config.yaml
n_kv_head: 2
activation: "relu"
norm: "layernorm"
norm_place: "pre"
norm_eps: 1e-05
positions: "learned"
tie_embeddings: true
optimizer: "adamw"
warmup_steps: 424
schedule: "wsd"
decay_fraction: 1.0
seq_len: 256
MLP neurons of a small language model. Each row is named by its layer, matrix (up: input weights) and neuron, and shows model dimensions 0-127. Each number is 500 + 50 x the weight over its row's rms, rounded and kept within 0 to 999. Numbers have three digits each.
After each neuron's rows, "fires on" lists the tokens most often at its 100 highest values on Wikipedia text that the model never trained on.

L6.up260:516477540571509449477583524501462488544581519513506436486490567490558480533528591556483433459515571544515499615451476549457485410510514468335491571543498421425491408523450475471511575498583505521539455525615527561586459474497478502462478499512517487444522471389558463423494431481539470514474439484476486460441574419510488446492456485490488453516489534487520501536460520477483497420396
fires on: " re", " Re", "-", " in", " on"

L3.up577:537515492445558567545487555534501526516387547584469422528444525546490533650504579506499466431488512486509486483507370458501497433473456454398426480537505394448505464552392437473512484468454569485500445577438506464557507569474465520437473503556471387446518448452408519510526514413486508585534590453563540529512589494439392521422528516487529423531486581446581481539413520570539518494523
fires on: " in", " on", " until", " from", "="

L3.up70:532486572521530497457515505513545522516527492568454556488479536560534459525468615470425573458497548527482478579449445522485522547527492493507472495509527371472484518484401566509468569487445612494473503499513588430424449490473464493513507496491568502523490455422400457502438508518484423524543537414407564498522562459513557491458569543458451461542478483488540446504479470508581564523543
fires on: " |"

L4.up524:449498622488386527516571503490482520441399482571430467494482513482520559457452549546483547392461488500564502514504511438495408516466520532444570442481487486495472499468558468525492528474529453517459555451469463515454539497467470529523462543516397404515566448415555524520474430475527529522552560538514490491614555486467422412632525411583524487515466358471457462510507472531461503478493
fires on: "s", "ings", "ers", "er", "rs"

L6.up141:479504507562420475512515521471438431503496471476483526506449506471543464516511531496497517466604486446564495479494540361461523544461480544458485527508450419426476534451433519586522554470535543500490529603447582480504431375510459476420541529585502430491508388480505525550483441472550393538537588570515489579495539476437464528469525472470508453457496375521574483616524529599509420500448
fires on: " G", " E", "e", " Ha", "E", "á"

L3.up414:609509575467498449515528438539430452397534594499451523457555509544550534424527621545522524567486510485527489577478519469478501510446553409498514445498482427380473470457418537558552532477431547393506550616582591577448562489465446509507533466456514495454527414578529544476496469478477536509499548440443498456422495471468376471450508389526470556462543511468511482410511469492496529494488
fires on: "|", " ex", " Out"

L4.up494:438547472562410458593525539454429500435517554478466534506568566512515476515529545600522490519475574539507611463489496466463437547472569558519561551535475550530538421495493480562559450513563523416485497611511496466549368504522467504519458493502490574519587456427546482474494517449405541439499422583528572470490501434527465501521450532487450411497476504397505524468552502462529545485435
fires on: " comp", "po", "lu", " acc", " Comp", "ti"

L3.up472:447438569429573514575474497515524495411457553493490484484521544513485475532523456534429508447437519429605504469560456501451476446439521439510483534447421461481400498512436454555567549502534549455542553568467506567519501532503486526372565470526384461436536543426510482475492457387505484422449558551473613527511506521484437553550508411489518556481499431520533583436540517559576408419499
fires on: " U", " Bu", " vol"

L6.up301:456518431516457493491491358403532521541438465479508498529531598520470445398519468485482441476567560486460561463468580522406472504491554488485496613492398488504430498463504535610522475619538573445510507492491553530499564479516579538393502490515475462604574505505541507509414480482506473516549501553464418477457626482510466427521528460602430431520477477536552489497416405477449454507494
fires on: " (", ":", " and", " as", " or"

L4.up152:487547517500479489576510478530424505435354581573514424569532496468480487598457511542460530482484445531478519571591461463505466568531463443472540491492435588424537500527517408477459505535564439413508524514438440492492541587456505514484530503504433490526430482435553560496477571404490493540485517641495607494565502537526444450441518466521581513463525454497513460551515347459528546549464
fires on: " |", ";", "."

L4.up352:485481539485490469470542499458495452472532457568493565490446533547491522465432513540465444578528468525538498532420506482478488506485606522569488564558545593460404484422474549537544424524457538523535527617393519505421445485474448594514546533540502628523464543499351504485494440474528471473606539498365514479386553482555547487484463489470410512573481609513463528444495422452463454471515
fires on: ":", " |", "2", "3", "4"

L6.up55:455448438529427494474503496522516448464542548471474592515573488472549425471534476575521525520538544555501544459502463428511575554418575508452484562453548458454483508469511634557426496534532594505430498520495558547483557507499528505423505496463486491485573550409504530456470535498499481424548446529406418531482528388512487490465455486505384539530463556463562528502514473400505455445565
fires on: " |", "-", " /", "/", "|"

L3.up318:383571502428492505529509489525469529504449461496549490458382541503479550427457520588472483431569522562542529478509446428418484471548508455548528492541461493437395535463483413593474550470449520472565609487412504531483516475489494581532434464496531450587536374427483554477500475447477519510506556515547642428607518446485414555556438446544510509502496464463484474507507387589527413513526
fires on: ".", ":", " |", " 2011", ";"

L6.up355:509517473583499467564521520520498550485456578474408497489466537511483455437488451515472600428456536554474487539504483395484488453527530445432519521459457524436446435453593470549489487589596476429563509484483473541524526585504503476467527517478382494510628467418527505505422516470452489502512438580517554427465629444545372483513399529513471485516472462492527508614476464501488490509523
fires on: "–", "-", " and", ".", " to"

L4.up325:502449596402493506470565463472605490473523449520515470502558581507554464506464488482508514460492592494487540479454479566469552439558476492508513512432390428474433599490456432518491484454452492515627514540518498525549468420570548614469521493544520477492530425523531502499534475493489445664569595525556466527521479360562510484437549532594512536557536480545505417536394483546465419506474
fires on: " |", " ("

L4.up550:507525524514525494451475630456470514509554541507483512563476491511518409446483460622494417613468433593493463515435508463455535515531512516515538523475462544441402459498431536559543466522452490513480557563522525493423564534543515552520558524521392560627511560459478477468449500439542537527427514446510463496441562494460415466609440409550427528455509471428575536424496398442481453566523
fires on: ":", "\n", " Title", " |", "-", " No"

L3.up409:377479476498468545543548482522572494493453441501520479564471515522494413426505489540581538428563431552493538493463423453395584556450531503502536581445574462528509492491497551452487440505545550476438562545501552592433491567550480502458493519574434512347562502497404530458491437542482471487570589538507565478436514492535546511515445491585368520555509512470494511465523501477474459437568
fires on: "d", "h", "g", "'"

L4.up117:483580483480443547637486535480532471453465512488437505476527505498550494543450474579490424496469493504519550435421515525447490401480537523514448458455466518553481483553468440716512531521502492506491557540554523534568463452476514520435474466497530530412463504491534474439497531524459498470490567511468534443496518552511529536479509459545369468589490521464529375475532465552514510459568
fires on: " of", ":", " such", "ti"

L3.up292:549552574477467522516549474505552440472426467490551469570444551504539590593546541606593448487466556440534515513544422477481464487515460475479432492600481533470493451474460470458506503424536553426536509632435559467508437520559487540400507500504462497512517457448463514500526470420510502606472565471436475488368533510506468465492462514520466503658563488458544360528441394589535455519488
fires on: "\n\n", " from"

L4.up66:431466493454540466518445499456500546496493462520476556516593522452527540561450451593452522427511555577467620409407532448358522453539487443505473533436399470525456533458412487558595465527488521378483580567511568429478517503548476505444530524540506582524524422469516500492449420447477546527497565523472524524522514500499506574481584521558391502624397504486506459432550481511444453499626
fires on: " $", "$", " of", "_", " The", "{"

L6.up271:504445507542444486495525550497483568517446530541452523468504602537517539507451532492436517395532534513478466539509473490415542454504435515476462498561507463500490529474457440497506479426527539470533481500505495502580561567501483553392523524550513495471603373345469561441477568448484406575522494553551458479469625481403428508573495586472452456612435534516608417548415503503522490549489
fires on: " in", " on", ":", " from", " for", " to"

L3.up370:501468479516486456509534490504502531527585535535476485543523555448515448464504489519469574435406491519503553530466432492501528462441533361477535548480480483534457443489438592536496521553425603414503474433355522511434545556507472532509527515488541476537541525489516575482536539359485514519441478581540407486484621487407450405435453448477421478460571585487589550384503543455499457494501
fires on: "-", " |", " and", " (", "("

L6.up416:492522528441494521430546458514576496422460445532541521553527505479539518493497528539470521391497505517537531555528481525517502435550467494445480614534457417446385471443486492577455486511556499393493498518449552463470474541531519598485503501484525581644572491485596492472497498425516525479493542486455482489557578408482507482584457557578516468581557412502476394492458536469460484514534
fires on: "|", "\n", " |", "–", "-", ":"

L3.up89:494478560460494472552478556508493494497524457556501564465490522503496450504514440560482521440438440476537450545538525513487557550470527559466459471522447548418401554528368505553471507509434583538469499608445574463482550516486476533484491576501426439492532442438449492469522482432540520532490480568532587455522559466482395611568520436548390414463585487549492565441512489533530496459651
fires on: " U", " R", " F", " US", " J"

L6.up347:408480508456476541546530471529493464471517481499441526529399519493572465462528449595391368543553468605555476512425490480531445510440532499499444599478440406439455558454464550567500500645435482466518503568416560509502501444548451609505494484502496611529547534456565503457496505520519470468513549487435499409423545492491494523496468440533491527559566538359576465428620503452462506499532
fires on: " |", ":", "\n", "-", ";", "|"

L6.up270:441492483520462488531506521521457557502492573547536468541489520565492474525470481543420547402552343519599496495489482502473543534444564448479470531555540399492531420495383524566508415535480592419561455524385422496465612450525516624498466548507530599505543456490462539518478466424449429548545544482483445432487590548441489432543540469480462477494484457519556568480539540521408549517488
fires on: ",", " a", ")", ":", " and", "0"

L6.up313:406566536439446540460562405379487547457513614495499460460585510500533447466465406475425471479562481521458523480370530479523462510476499505551531488456473566500453436510555484487594605434476497474457453497468599456522630495512559572473583549484573462501452518541572563525520430508488541547480595488470518466486580524405509455481521489581439543527410531559582497429474398445456583459440
fires on: ",", " $", " member"

L4.up460:362560491542518499506525517450434440538494507499541454538441519423488508477518476520489488464504470555447511586521468455462501423532502474511532604522458445545458531415552497516447502515531505539522488413510466527498542400624587600500526520487494540501560482534442524485492560525392523521534544419431453513455541459526520386455404508488525580523436401585514514475454446597419517497487
fires on: ")", "1", "\"", "]", "2"

L6.up493:472434569543527594591518454497447453468528489556466353565559565473499547560494545536574413512443516488460546515546499513450521454477515443548559529496504433527479454564523499459473518475513544524472427524516481504533549512590492465438501488510540500524512491536559551497512536528508479500546459473455460491406524415486384444455420487511389483515529489480477421547523495481463511335486
fires on: "-", "–", "hab"

L4.up345:448465482547539542520556488506468460487476545479546515536385549501539498500418522463461567392512520512531490501546357460499525450462361461521454515553504468416462470471575398556457523521512605520584514447481458506515469577503440590377538448572428487493580460443482505552456471477498451460581556576535533532451519420490435507483488494529427493546425471510555451520564440597469393549522
fires on: ":", ")", "\n ", ".", " |", " \""

L6.up207:465526496512465656537515496495443493486551474525536509569432580524487470531468488549492514457375500477456524520524596497456635517489454497462493495575431484456464409469509543517496506598490504492530489599411522601487529491565539496426525519502573479508526576516540595425424516411524459516584520478534459426477557451459477444487456487513381477506541507422500422531417513504512541535537
fires on: " and", " the", " early", " or"

L4.up348:454567516505502551501488376523550535482428531495507493578472518538503485528491389558487428436515504489572526452402543490444494406513416483433428447436363504399485502537498465511442474460515571460421478546554597628439502512551532568486517457528534563417432468497505537491484536475506472510537563489501546449472521537537495481459510592497508435530519605525557399491494416489500505547587
fires on: ":", " of", "\n\n", " from", " County", " in"

L6.up617:415539472436451500516492545574499484512546579529519478539502545516481455509483440513386453494536479456478484495519432537519562469568515483474407576529507479451428481469441563454411462550403506542474538493403439562559517468366501530503558478496526485394569527554483575397517450458471412490453624572497391497509627474455475417551499604557532418513525526483558554484505424496484510521508
fires on: "°", " in", " with", " since", " (", " until"

L3.up559:389456499519431521489564592494510443510480528514507411487430509490508527491450538523419571404538511594516521486471408393472529434601480427494500494506507441542543438547461448459517478412485555446546504519481505499555570565536526525465500465559457433546474427476436470488577516438464501560580620533526464588575559451423384510509496477571536508434525472514555501520465589454515417461568
fires on: "\"", "\n", "10", "."

L6.up611:460549575635477524542523540457425482425526642510380480583549582497543546464432462567473451527554526519515485535506525546521431461465489508474550518509489432472498533553537565513490545474540518468544492475454440506652446484469486535489510478486553487449555424474528497490509468562542482499542558601502495467478510441544410478439411506566531462424550508450448522502473568457523502451421
fires on: " comp", "\n\n", " exp", "ti", "F"

L4.up314:524522507370425534535476474478459482481451529493501453533550565551509547477435473599467517434509594542445459441467481393417581437527531468525471592480475448461487417476397442485570551557431581487508500501455566474511549549510496519493538527488491496483564549522516572496527503459523523545420547529510544443519550513392389397471463403544495518456475565519610451477570401516535446517595
fires on: ":", " –", "°", "–", " and", " over"

L3.up215:534503538414451535482551507452501470426508602484407467518606492382550454492574372508588515475541529537449563399540515546481598467457513434468433500374488470482474456502478510560535500526554573505435535503578515463506517538469459514380553498519459529474541468511438562476511531431456567527593514555493510523429515531455516536549567474494399517544483573466591493567550462411552554460529
fires on: " there", "–", " over", " ", " ["

L3.up565:519461567539456506523497508472502426434585454457528510435486583594541442526498525484534599392527539575578546523480448513491575583447502528463524449459546390445437495432494459553546543502438608460505557529470451548514426472471398510510508497508473487508558453455497457446479527413491436530579557509479521470565639450557536627413571449449518446518513475437481440528541506516541524497539
fires on: " |", "\n", "|"

L3.up128:478385533511501510484450547457511413473499541504539560508500574506564375457435461519455517431439507572513534482447515503421515406542510560473442557444438423506429490458464491650544464569417641463496515419514503478501558565541522547417507477556461514485481440568472492504411496483457470517490547564422479517434570473461521532449499409459480494491440477530557539545490402533475451476561
fires on: ":", " |", ",", ";", "(", "\n"

L6.up540:434471508627418457608498559516453564438456552482488445530492529553607519584464548510519478410496541513446519570524551461498557486458486459529467441499512467360515491472514483499495471506562574458644558531467437461588541414459490483432443501424474501541472490413518568530435513414570476501565481448484481411532551437512460455545442487630491489493469411522497501578586557515539514500413
fires on: " first", " not", " ass", " second", "\n", " one"

L3.up4:416389462414481473494584499441537490449582457513503575556475522517538424540441506517491505437479506538510540441538568454472610477599537550494409460424530421518464510375512524484529495542543513519521570482345493526512480390562475554551530502516483445466586510493512520487469532514439416566615579441425488516429486479506454401464462420526542494559471530533525439507525435547516488445494
fires on: "\"", ")", "]", "u"

L4.up614:547535576519433508516563598559457407519551566465365495503494563489568401532439454525563453502489519580472521538474479481512543417510528492455497439347454380478503496536480528587546418421403554453528474503444509489485499515491546520508486478522381548592469497492472493482515496404555532589433493551465433499424536485433451489493561462570462526437528484498492536451524498477597590439533
fires on: " \"", " “", " (", "—", " un"

L3.up149:447557574535417499544462495551467547446510527512396461533544496516458446490458495575512515473435556598490517526560474536444633508561457462443532506492484467395417429436476493591474522488475520375462527470458533584543415507556529503481520477512451483449505395400548514483516560443449421525462574570539487493499620495521496470538453489539373507492494562446556373420523401560499517545498
fires on: " |", "|"

L4.up610:550496507521491477439481535490473514482511573577466535521643501511471448508489554502393560473560513637510528505519470363452508501498558470550492500479437484418469453488507590433527481500558614402501566520415535436429513531512453517479525537502581510483540489492525532460522515424423535529461499487397513456452514532501423425543472467457492538580515561549564463489507479379541578509576
fires on: " |", "|"

L6.up2:576483540501466426536572470532535526454445563546487556505523516468521480454515475555527517389501449508551524526564515478493442398472542540514446441501444511490463513461417520572503444491553494482415487507515497493515494608433437507399510540349496460560446477420514580477453431547474461461484521582570553463506524511459423456471498552507462518644484473439453536439591501536532461461526
fires on: "-", " U", ":"

L4.up573:492469453552413450472446459528447549549417547640442388565446514509519471491512562527530549465470482644624505543508536432441417510476579481521464508481520419473570425474443552547444551509483513494474521585436582528438530420523575508567490560475498504486516398451497525454494480468504463512507548419530515482495528453497519422537477510481474383442478533456526509527466484445428464443548
fires on: "us", "ia", "s", "i", "e", "ca"

L6.up534:462534493499455573468597529571553448473488499538420423547531614597528513526483445490450463526488524518483532487505545481509421423519438464453549539568461538549444494536485454416480523504591521400528499538518524565476553567522556517435567494457442467429547418471532543455487480484486508529495532555481519529474554456348459461513444534480418493448504581545565397555431564532445469442593
fires on: ".", "-", " in", "\n", "–"

L6.up466:469624408512555540442440524503537578420530538531546484432491559503469437490512424518489550445512520518592509427561436381500509542443557413530523548544502479448445452487517544608540387508570524430512395545487510495480544582483448523458489508510503619544498493419469567519490417502531428591527526501466509395443546535402490472509524572496435523540445510539539548510537451467469458413518
fires on: " and", "-", ",", "|", " |", "ly"

L4.up567:429470529545427508495465611543616577536402526501446495460577559518501491527501518518418456499516447477538482473404527499468572489451459515487518589483469443429507487454531432543569468461522512510554533538511490507555540613452412520510485441496581587405472456405574614450425508403442465556517505517519551475476648433490459430596472478496493462537519482529510502531511484370464551446519
fires on: ".", "°", " of", ",", " (", " in"

L3.up382:588446536389489563546510488472594523422388650453530497467482580581518552481502413486464521529440477458493501466511481515454489383471480463536423475498492515480515456507456432544445492488488542470482541514510559527557563620521605501469525490522497629552582493529540497499461496489500530490456511541458498459489554466418536530593457490524477525495520504463486400449492436414508541467611
fires on: " between", "–", ":", " over", "ili", " gen"

L4.up500:534519417584468520567500586454489419491506561584466540536596535536528470562566433598486489531555508496503659436440504501491496522473585465518390534494473460445515460422457553580564428550499483462544524564498512418492475451520458483467498452552583551555538447436486542462485428581538470507511494533440473439425499492496503577497467477522457483581441523377483513471557466457533571401385
fires on: " the", " of", ";"

L3.up632:425395613513405548506544509505500426443520496440550468517491531491520479507497580539516485437537553545516625431489509511467612480569506467482489443455514399478450533479477514587500516437467566428455483464491473466510436460537489558483471422504564523485587411555522507468445517471500362515541507475420479470543591457495468402472458561589510529548574500489550432542448412603526576484500
fires on: " |", " (", ")", "|"

L4.up596:483427496510470533533476493479554551490480504422409458556576526508522387480498507537441505436534474437533484491475443434470554583397500526517528570430508471506467484467492486600533428433531561499542533641489505478461528544521423518406535496515485451484571464487471518525519424617482549467621565494347448489440567466536597498467491487574497523521465495488465555477545481540472451512443
fires on: "'", "d", "-", " at", " of", " ("

L4.up246:437484602538508537541515491485615506451540543501420455494561563452558482572492465544443485411472537469551506502474520485465477450581468466476477400397414400558478566476513512569566489528505552432577437527527528493527517395447536506391571496511455552471493529464585561549444385542438479494509601532485533554515578520418583420490531502573515570445417527531507429486518439501496548521567
fires on: " (", " died", ",", " was", " $"

L3.up386:503412508519526478511510505511456471501561487548481456508464587534670478555510544519476566403562572492523573392480454485510609411448483384505505478557509443516477542473443429576552428476521526526506492488464429492455577500556395568499482484521486477589519352452484495469466531509478544498527556475501493489435564489505408500540511527535561532500541490489522490529490481590530488463507
fires on: " the", " =", "-", "\"", " (", "="

L6.up384:542572521450507452537474476544546559509437499649575412589560468477524493505588526523454432390477511483552463483548511439489561568525448535462436524523509438434513416497451535581474461495512533457425476538474507518516543461474463451531504579535552577546531432421434556484522446427462446609435448564595449472513588492466473450537551535436442483512523521534595485459434399473460489470418
fires on: " and", " so", " when", ",", "ly"

L3.up408:402458556487501482512535484535500509508489561431563394522493555444632433468465412485468491443467558471538577493521449461484504508556460412479462517514458433521469444467496466533548531401430545472609526469488431457566458463463475521481527473517383534459552473483446512507550473497460504514450603427493491520502630517490518481461464504581571471528562466522522458532471366506460488502517
fires on: ",", " is", "\n"

L4.up263:510438480517570474519553488472484533526479589510510457520505545475586442548572584524518482527469489504549507436525474362487511513445506433502456483485509489429519397511496448503517403382453611464455481523453452485519504499463496591490498483557476521569478394528472570487500426477435484509488545516505548593449546464454486455488579407494551484558533443508582428564526415509511420472527
fires on: ","

L6.up123:518593442521404539613523516524433461455498581539499459493459598538575531590443479546458475463527462514467682517477455501467494517548479428485511496451514541495577489552465532429533398602487495432491486482409484413477553627523511514515482538517397489513500543508511625546471502530504511553493477565442436431401450539489481486525498469546455480479404546384538468435455484473453545495454
fires on: " the", " his", " their", " its", "-"

L6.up615:478562564509497438569536409515475506474491599532442455480562525540564422557423463527413477486410432657499514484515579464463485456541400587517474467398439489441441453496575442562528490541449479477530507480443461506510481605460505577490568482452473488565502482428561567459354529460545565541421507553524578450508552452525468446464512495494492453542518407574467537507513484440483520504532
fires on: "–", "-", " United", " University", " Institute", " Department"

L3.up8:492494545454588545511496487492520480452564472488495505588521544425489496500490509602434489546450558480592590537463447502468533503521481507482465518500468472427450447467422553542502514500531599430440546451537618443470484439549507520456586512456517415544497476488508532477508582446485498471535502456420486462483656409488555538485495405434446495569507505444566474391502428540523511426499
fires on: "|", " |"

L6.up495:420596477419452595522571535501502451503422500521459466523453525539522493470418445532444525498499495635474557521450482491458512384499532464491545575480520497532457527553627437531558506576572497444434554453476491505500567499527557512445554519443512470446513497448548524462365486359475434464446598578489513489425533563369478504590517434494446453556462465501568483502490494538535536432513
fires on: " (", ".", "–", "{", "}"

L6.up248:495581492423427523460455448504520480513475548509474522495542489464490455437487596530575558397485511545536489488566507482462384491525408456492453428482532501368497473442568440604499457454501553453485519584513528483601569470605573524552523512533501483535502493459457528536523526421528365653533568525490488543469613465464508466471519556513532466505536446458553475498468496504411418517534
fires on: " |", "|", " as", "o", ","

L3.up2:534456657476448503452535512512525402484493512535387470526595438450584434524486500534500526342440576478591499548546439508529536485470449489485509493502443470480470495507502504510426488509473503480558475520457478538474485469462535514510531467555406571471447422498573506501505532356472510525466507503444420500517590446546526408510479519538573466523546600508561476483517466508535459573460
fires on: " (", " /", " \"", " at"

L3.up348:447470473484529506554577532482428411511473565546545436504570579501506386575586488531513457518555478555567533436493466431483476499418582446533422531433479425426530453459425515579575440511513535444545485567485488440375533520519533500511516476521560525510558521477460606453493434545457462518464531536439505525487545507449521445502409393506441473516544537484536549417548380509473456441493
fires on: ",", ";", " and"

L6.up590:520494523475426492512485507534467505407436506505562585590417528536567503571531480585519438410517492590602529461470435454406463509394392450418486513433451411475572481490501443568487455511491538490558426517534452449513478634557560510523504522499470474515558447497461505509495490382476535562465528460498487451491558481518405519509509525531356447529551471449494424564442452552628467479599
fires on: "=", "–", "\n\n"

L4.up532:470492593587375514615535569498531373458467471578468439423526501402480503494549479528527500444519522538493569487502407471479495615494524550512517454460511422434490463524449504477411440512557542504464454517502525504513490548549551497532498447534458521514573470508466511476431480593517550487561463521452514449533545424411504489595545504658540464488595519466497444474552492560503472600514
fires on: "ed", "s", "st", "″", "nt", "ers"

L4.up57:520505471534438515464504467538442554453391530538560440508475480514461506475444573598494552485467541665455489503562446424403549421512566435476555540470520509408516479476485434530482514478504499395548602474482462516518514579521511509477479471555413510492503489484544435536543591404465495546442544602578561468548544483562444435499420480502527512457509506460531436472491392488501463547473
fires on: " |", ";"

L6.up362:495397512546473389467518547539531498502581593541483451501558495484488530532468562520489420394437474527513481563476447503518565498516518544511488512484485466487566410518561503450504510526447513481528508478504565520564579530484516494469506518552480455533495352526503612444473554464444469505430492618533535461466621451474439417501531539494540454577461351532571522423471487434527491531452
fires on: ",", " |", " career", " in", " War"

L4.up120:391481566498482547528529541412506575506510483494380476515557581450552466558488577538438513483426449446467513522529486526456422561584460465407504511525476410428502530495468504504491516527469556555500432531480506542486554515468536496486523502487582412456511435451533604451506578449540527539443524549570426423523575485489502412588517524584474457522513459588443490566551442537514469547518
fires on: " /", " from", " in", " against", " married"

L4.up94:407490564445504542523401424581607562499417563500523483554386526477500513509535518547506458449534620566560556441557459419429462503461434451523465508472477531492561446524443475541502344450488557450477474619481579439526511549540524508471485446508519588510513471430497499489568510380499523557528495551489419435573534499420574503508471507504514505509533509556570446507448453481530523466508
fires on: "|", " of", ",", " the", " |", "="

L6.up594:516537456515479530597523501458492503518499576502484471463436637496460528481451486508520399469483436422497523491517415505466507480477577536469459419637497540422477503569443508492489559586475609562511471415476544575552483508510542496487492515477532472475573496484476549448449543484480419541528516562563443473503488423562408477521484493571434475558465571395496472586421448496430514469525
fires on: " since", " mar", "ti", " until", "na", "r"

L6.up214:446520416523523595493489483374518543493438539485461353511495517383501429486518450469522414575511479496505528514549528459483442511508495570584470521516491510518433498485480501466524515485531622463582387551488532517588433439498542584469533547511447617524487573510447484503494437479501488505553468564445547487555518475414489485497556488656502462452477482437544474542479412454542533464447
fires on: " Dr", " sl", " were", ",", "cest", "″"

L3.up311:461485549543503522587511494417638548447518556543487534591528527436533431460569499495461468505536500567533504511426451508489475500442420529455441505394519481446420459473449560612510427462546475374466573522329575527500494534459480524574535466481511505530473463439533477427486458450496554532561534459515500482430499408553487486527392516482518436580472547433476542461555484427529474585506
fires on: "\n\n", " Di", " at", "'"

L6.up324:465442563495496518528522450502522501489555547491440401542525542455570459491559386538467429446536559413525572485458471472411552432510499521454480444564413499473546436541488523541472387511497461507498492469502523455502455553415507565487515496486502514539457549524549535427452490528442495510594573634554508474424510510483539323471442538556513446503525477503551497537545449435453527536447
fires on: " the", " is", " was", " The", "-"

L3.up558:549442457517520475525479547553522518467489504473488464536472491468552518509513437487465586461553580479517526454422516501490514484562459507442495532516399447457546492409460418593551539380411535505556545529438470573452553557510417523470495505532451521487547491483532488480491474412489443493484511492587622388450625560511440504414470449521508495564536481541578409570467393515518457566566
fires on: " The", " the", "-", " /", " and", " |"

L3.up561:444408512496505482635595513487467467417420570603480497540498541491548496503486502572404425519566458477479497587414540441518512427475498462524542542525528546529448473522442434455544418415478497490601565566505588493460621619552418513482488545465524519481492433473493580528458474491526550488574501448462526461533462476473402513534433421525453507458535546517492536448540535380468546514452
fires on: " per", " ex", " chart", " sm", " a"

L6.up418:454526518435449546474505466495528472400443537606541522488444522506454438533504574528553469423479504546594482498473508416489511481512564481466423472449565437544482496542566521569456467560444538532563534569414506578539498522546478453486508463525483411464610409464553542527414468510441453455538562486418483527468470471393491454525509479526410500536487572409504459536457463524520419439546
fires on: ")", "us", "s"

L3.up28:505495546521431450503518597472529394422499548504492504543557528436528389520441504568450512407514505525539533411439461468499600477498507553502450605436486420520436555497541484568568441498463471485439520529428531585516588509540525525373503505549482515511554486519519524486465432393488554550391538580520504553461537433468535515467481479595493539480447604557475515439489365543484402529524
fires on: " \"", ")", "\"", " ("

L4.up560:517475500540456543587503464591456480532484482518457436501411549533538423494358532519402558409496421434517430445403531537488507498508477522545461508583512557466473491552507463527455507517415548509551543562354453485478459489461493614456495500558447545482472421472507538503500484476531511534639465490584427524505510446478442457556522453531361402536529518544485500528471481594464469552584
fires on: ":", " F", " American", " \""